config = dict(
    n_layer=19,
    d_model=256,
    init_std_qkv=0.0275,
)
MLP neurons of a small language model. Each row is named by its layer, matrix (up: input weights) and neuron, and shows model dimensions 128-255. Each number is 500 + 40 x the weight over its row's rms, rounded and kept within 0 to 999. Numbers have three digits each.
A block is one neuron, or neurons of one layer that tend to fire together. After each block is what it responds to, as a language model described it from the Wikipedia text at the highest values.

L14.up244:559525494494502540569481486471542537429487482448509554562498442578534492447516489553507553505540471466490449461555532495495504491522409560478470567506521500498485481503536387555500565505508527450534417506516424483531464534546535500452445540457506474477514497529469475486448449431474512462494509552473494454498483530466550486486541476479578502528506511471525501525517432523549490474549
L14.up953:506490444406551465526454487480552522548548524506485561527494522528420454503538465502620501474549520486525518459582484456498469472461536549493514571536513570459504497552528483496499464561532529492543482583556493550497481549543605486493470456559496457512491472496488491508465497411531556456543582533473502433515403497471537553457531457457576536517446579536501486471488511504487446466483
Responds to: Structured-data field boundaries. Separators and first pieces before a new value in tables, coordinates and lists, e.g. ″W / before decimal degrees, | cells, foreign-name fragments (Ch, Gh).

L11.up38:475494460570565523584483472583508479518474544496527473508501515426444458512549491525490459411452548446558483436528471529532521501522482529530578473457512463476492483551555452505490567458503479515524501426558499486452460494514484442474395493512468450474501484437450471427537482594463528504515509501554440502444502568521476496554537565530472543509508483562425570578511480485490468450522
L11.up145:511511503591515514559468521539508510510438518545600433483499514493468545503494498543490511439526537541537503452469431546506509556506521543549515504528449487420530544585507490496504472488454445489470429473584469526510488447440487441505477529531439528462486480583480534518533496559513520596439540528471506595430480536457524497577492533483557517427456539490488510502475458553467539501502
L11.up531:578479449475527461585491510453490544513534518542531466507505442472437463402523474494503477527457486476494516495437534477527579530434509520550505557545404457507490483552510472551517508468503528491490475519558501511583566490468411466402461474508503453451499544537490487508453468496551503543506513512453466499497442484565473584492519420510520480464552540457527533527502518475490476474548
L11.up618:483533509491562479532492520504495500536534493523559442486467505578504509531497473507496505485451465515497489426452482526520551489548529519557534544547472467435541548441493542479511544463458451579521481516578503524454504442455544447491494473550492485475473473537558401558541436634427561504556477522517545535550520446490481558570462545445544510416462550467489557564483521548557525552522
L11.up772:401520516488518510472487535514576555498541489511456435444426462466526475504552472543478516412485448509488517539520517529517512491594508503552564453445417474482423450456512546537523531452401498529469459463560474605501545409542565527498475447469405510501524459577563498448550501528456541511443482483554519444490513444542538472501523583571563551483601528447498512554555462516473486493550
L11.up784:425502527553555561605478534577474471545526499483527587522453497548502416528514508528529508505542505477533543502499541499538498527489500521510556478418459475483522527505536498442506556563463568562470443487494526564580505543456544497527465522481508420501502451579525532521489506545483529513464529478500528498441480516510467590529519502490480515515512478487493549525505524500486462505510
L11.up860:472487494492554480571448578515497527562493468482540497473544504528503520475536548502507514481482499534397486592483488501467550491527562523550519550518464493450497531444594533460553544508517548542486445520535468511497448471377499476476499528557503479542494401532483430499540418556503528516515545500474516514502554540551490586510479481461548466561501513470489550524504536451507514568465
L11.up974:465535470549484543560471496562629540513496471540534539508542484487478540522443477516482467484496504500458502504483517520525547505534488520567457468489512465439458517520479546520525526449454496483500471482569492577446463557498471475456518536449555488467547481508521517476561501450519501594463508490515470517513493504564459587495510478429547548557453510536421508527418535466522496542510
Responds to: Second word-piece after initial. Second subword piece of a split word, just after a short opener like H, He, E, De or O, mostly in names and rare terms: He-g-el, De-af, E-z-ra.

L9.up333:512484474489539481502500436558498453462545579480559555477477498490475485479491511503507506465462474552554463434559455475509523505554442519508435477542546564542447416571580501495501509416531515479519554479510506541520420494524563538527454412502577519510443390475486475554526507444474531493529436436547509497497510410511490497561567532501475520477499540473482459499497545451459523487465
L9.up356:489538526418467457504478512514552440408484532510540421514399466470474490453527485443520489433476493439476474506562488537552468524589497525490508473512453483487482486573478482528562462444503554521488573499513461587441449539556485488459495517572508491502455439509417455514488518556549500427460468526507541493557465559476496548547551523496513488515442540530484507501500459441564432483531
L9.up367:468557542548465466392414509505444464542460577526473485495483459515445493539457530548461478519448486462464512452492471525527575472544484510454463549599473492499546520510510439603509435399505548502528596503505469527518504526459505528467518502543514522556442435510521492534477460473503513544420515476481573505481503517524469496526490476498549445467488460469515448454518507479560502571469
L9.up540:439608501500512531486528465488497542557424569486474484536463488552456497572421509498505440495508432508411509468467502512491489473451497525504461439484439540467515461555557478508444497529533456539466560560475504537500533467426419534536506445460501498432495436502458575462506473548471507428450514414508509533493546473571405438546517477516510549492494526481441451515433523455519435478533
Responds to: Decimal points in stat tables. Decimal points inside numbers in Wikipedia tables of election results, sports scores and demographics (52.4, 97.60, 1:27.24), plus stat words such as points, goals, runs, assists.

L11.up272:478446455520507483539459495486491574480568486507491437511485473491485494420458543533464476520477494468523502591500470544516498620518492534553441561550493565464429434506453563499515483515389505544556563501562538541508468507530487575493433557507488498485523440462530451504454490447477508595498571499488574485445493476477433534518571487545536493537508525476547484552483541468540576519497
L11.up451:495538487496514440552460544534523469509430575507444538489416511485469538477498424421472580488489466529544569472571485511533551486530522543537500612476490507519506515469477513518437480579446531448556448532553490516404574492487566589530500533508526410473464491501474481452504465521498490453492482501455475476444470538556532560581553459477492576441512447502454548467540394509527473494444
L11.up475:482440515526539480537517525512494438554506444469570524539497510480474510523573538460490456468485458547489521469432498511532526534544469537480472543560456559482504514478495535508567473479501498582437410511545463597496513475444450506512531537499474415534549506486574450486538530532572503528579483454556507475487513511470530553470469508489463480512553426464515453499511475435586453422561
L11.up492:530482522491455530529458459553526609437505551501457563538396495448492602553450470536490494517549455549545485533535482519507510578465470517467560467455446506535545465437528511478572473535440545569453521555503538548512496536511586565578486517450479503553454492489522489521469500494465518473493422538462505576435495508489443450506520464466406426487434530491476424463438552517563497502508
L11.up493:555503545514437473503500493525523462392501500499510507538417486492479558515490478511581485494543434509484498545445487550554478526514521532487511562561489489475502517541510524494554493522527505501497532490523522570453510517519450566425509472504547515530524481522439499550525534441535495478491510481450461495477479475466540474511497518368513549483427533432508597496426446524494462535517
L11.up745:487483460408489459545420544442491496506470479456483502502483515531532537472496526497518488455469503495486577469549498506552506519489517505486406572481529497523474475511524454447549581518489540497407510576543456502492561456530514472498477539499489458440473450505551515499462481478525506500447544515492557463415511562561570493425444476457470488483558456460508447520446408506508581533470
L11.up907:555492493457444444549452483546460527510541543428479508559518481501430453500441425490555482573527496508527530495544491477562527460512461571449500466521528515589520473552504534542461534549495505550452547470453512487586497431503516495470512515550465452440453528491527468482497544531464476444535515479492475525560494501445528469490549514460566539508513522505486518443509445474506519470471
L11.up966:524582478501503490641453506548440529505512463445480510448499498465507536525579490475452539492502481526555504491507513456548435506525490551461467466473478426523464496491519487421487466457506546448420486495501468527467535457455488526498504536525560474459417449457474453514508475553538479531505550453567505458478508532577541479548518437474514489424528431456541505544529455591551531468569
Responds to: Coordinate format separator. The ″E / or ″W / token that ends a degrees-minutes-seconds coordinate before its decimal repeat in list tables; weaker on scattered verbs like ranked, made.

L14.up285:569476564534537590490426549540458511539511525488510485531487469472470535457523518447450518510417481554523486526549459533545470426451433518507438502517491464557456505565472544523504526449566502512517540466570515517509459505529474572456511525417528423509502454486477534543548434474495507531554521500454496447415497553458484468582541518534527540508481539504454454570421445502517506460455
L14.up929:505517472536523598426532495528499512467484480478473490469507464532473537408510485527479481505396486541455562508442491507475518507516554512530450533452518481509523531514563498444509479446500551538471494510552482459520473441512523508522466493416476464477489533549549512486502487496400516508483460559499571525470461488491559505598523477512453459509494488548480512625519540424527489491531
Responds to: Digits inside numbers. Middle pieces of multi-part numbers, such as digits after thousands commas in vote tables, colons in times and durations (4:26), and decimal points.

L9.up213:499506448514522518538429486478516527502482498456528496568421473467468475443545506504520426529501475478499544499487414530535518474521524544449497472533547487464480488528536464533518589559490559471514497578654456534513477477502547465597450578531467549490563458485566525457489487507505522542486551459511527507505497481565477497474543465451555483457498553399533486479412529503496482477436
L9.up416:492529434496547464437522517542494551549599490468508546459511485439533515523496398501434483514427484542474488518522533512490525451460519514562525487525571521505453501583508577538457503527477564423466435462489481465504415444526466492507490519482518480451542497546535470451536478500491500513471551459578509552501544576476507535486580592516493531495518497458503506517491476538565553409465
L9.up424:463469509479504479457450457451488482539487496466525487488504511396488532476474458542478405541504477503492516520561533528497486467455476517444453562602542513489429515572507491449519518546552554464548501485556500608419471463413483587501495546531555516532529488523514455434541490518518519496537519484516537494492475508535539544533494533467540550477498526454503514479446454461523511502477
L9.up663:495441442509534560534476473457475511469429582560451434630524487471480587492514473493492460540463460423518441465409497472522480483536562562462522468485485522491536536500509517521458519462545489496511588549548461546490474581455520494510540497557430535430496444462489548474436514489551510492448517498542518480453516521538440455488512512513436483529459491472429510537496475433513500547483
Responds to: Structured-data field delimiters. Delimiters right after a value or label in structured text: table cell pipes, closing === of section headings, and infobox colons or unit parts like /km.

L11.up124:524423535557550458478561506487501526507487466517455501518465510483525504493467518492488540414529517479483522476480482513555534446502472543448441532422444425485480492477484477524545486479513506443367521449507527550556493517476475575465420463480487470511433489482563504512509461421460515563501490475467561585474489444490460526474522538520501557492534490469446574512499582473450456493497
L11.up199:495473466513493484558462568517500514393549634484500562547454502478507609526477453498457490486427468547520467481486480466541544476512410544466502481537548503513467589526526464466524472493502533501540490431562434496469462522456543526485477496498588425514441510491576520502497482532486514508476478474568626504558474458543548440540537550558527407571534493511505509525535506504534514513568
L11.up202:452478427511538539530466593446532495484527515460551487510452503497443543492570544484537485471444447452492518443534528510471551473505493532437513543591549473459495493508532475474495500478520499476540534407603477529441539550432518484431547517543471398490549475489496489453478530507519496538529476515529513494453458513569599494458509480491571437554536504506521510475518526459487510475501
L11.up361:471578496499507484515492501473550534417558512475545523546533499456478585473567496512513464504471463539574499437562495554545519486470474533544479477536515540513467436459475490517520469454509578545488582477550405537468491554421453465464538482508553443509466435418575452478536465512541514457523458461513543501509475445494517479479503553507508481518560507560475481440490471499563567504598
L11.up627:447567473494496409552476511506516452513497572466477472518501494575465471462526477533490490427492464565527529440516431504519456489503528536475533436439515513491513508597518598498445514495509471515474572478456515559521491536479578533511431531580578445430510455529481517480475507483480495502483504451478536506499462533545478518475566484514528457531463576532514502604488491505525448526493
L11.up765:517585585446544383464555553556572541498527434541518525486527499455502528493546477473530529505439441489501496472475468531536457576519482541492518436501484490547566536527457506500508436419499585541500518433502392547429450543507547470439547492531498456566512501481521518488532426495518494507509485508571532467516454470531497506477468595539541535449472531486511516490468428499544550418518
L11.up874:451536486621463540521543490519586450500571496425463478509469509504542497503540527486494468483478563429537522483532461497503479454549551515515496428551527513512545548533535482527489572487495490554421483502514504559571508496470454556499514500507492417419429499454593498517423507422490532556517468446542503527465432494506466514510445504484531511533519488454527470549452473523504492478421
L11.up967:492482516506533462460481508529498541487482502504449474565425511568533541495590486588497458474470492493525444499501461542413541478523476552486542423496574508433474481522480492525545514499488495541530471411512475528447497494416530485508453515477503453500478470446519510499420518491565502561575493500524519518483522474385522468473528471537590527512550490512563496563515450477508466448494
Responds to: Before a quantity. Tokens just before a coming number, such as prepositions, quantifiers, separators and digit parts: "sold over", "an audience of", "estimated", "3:50".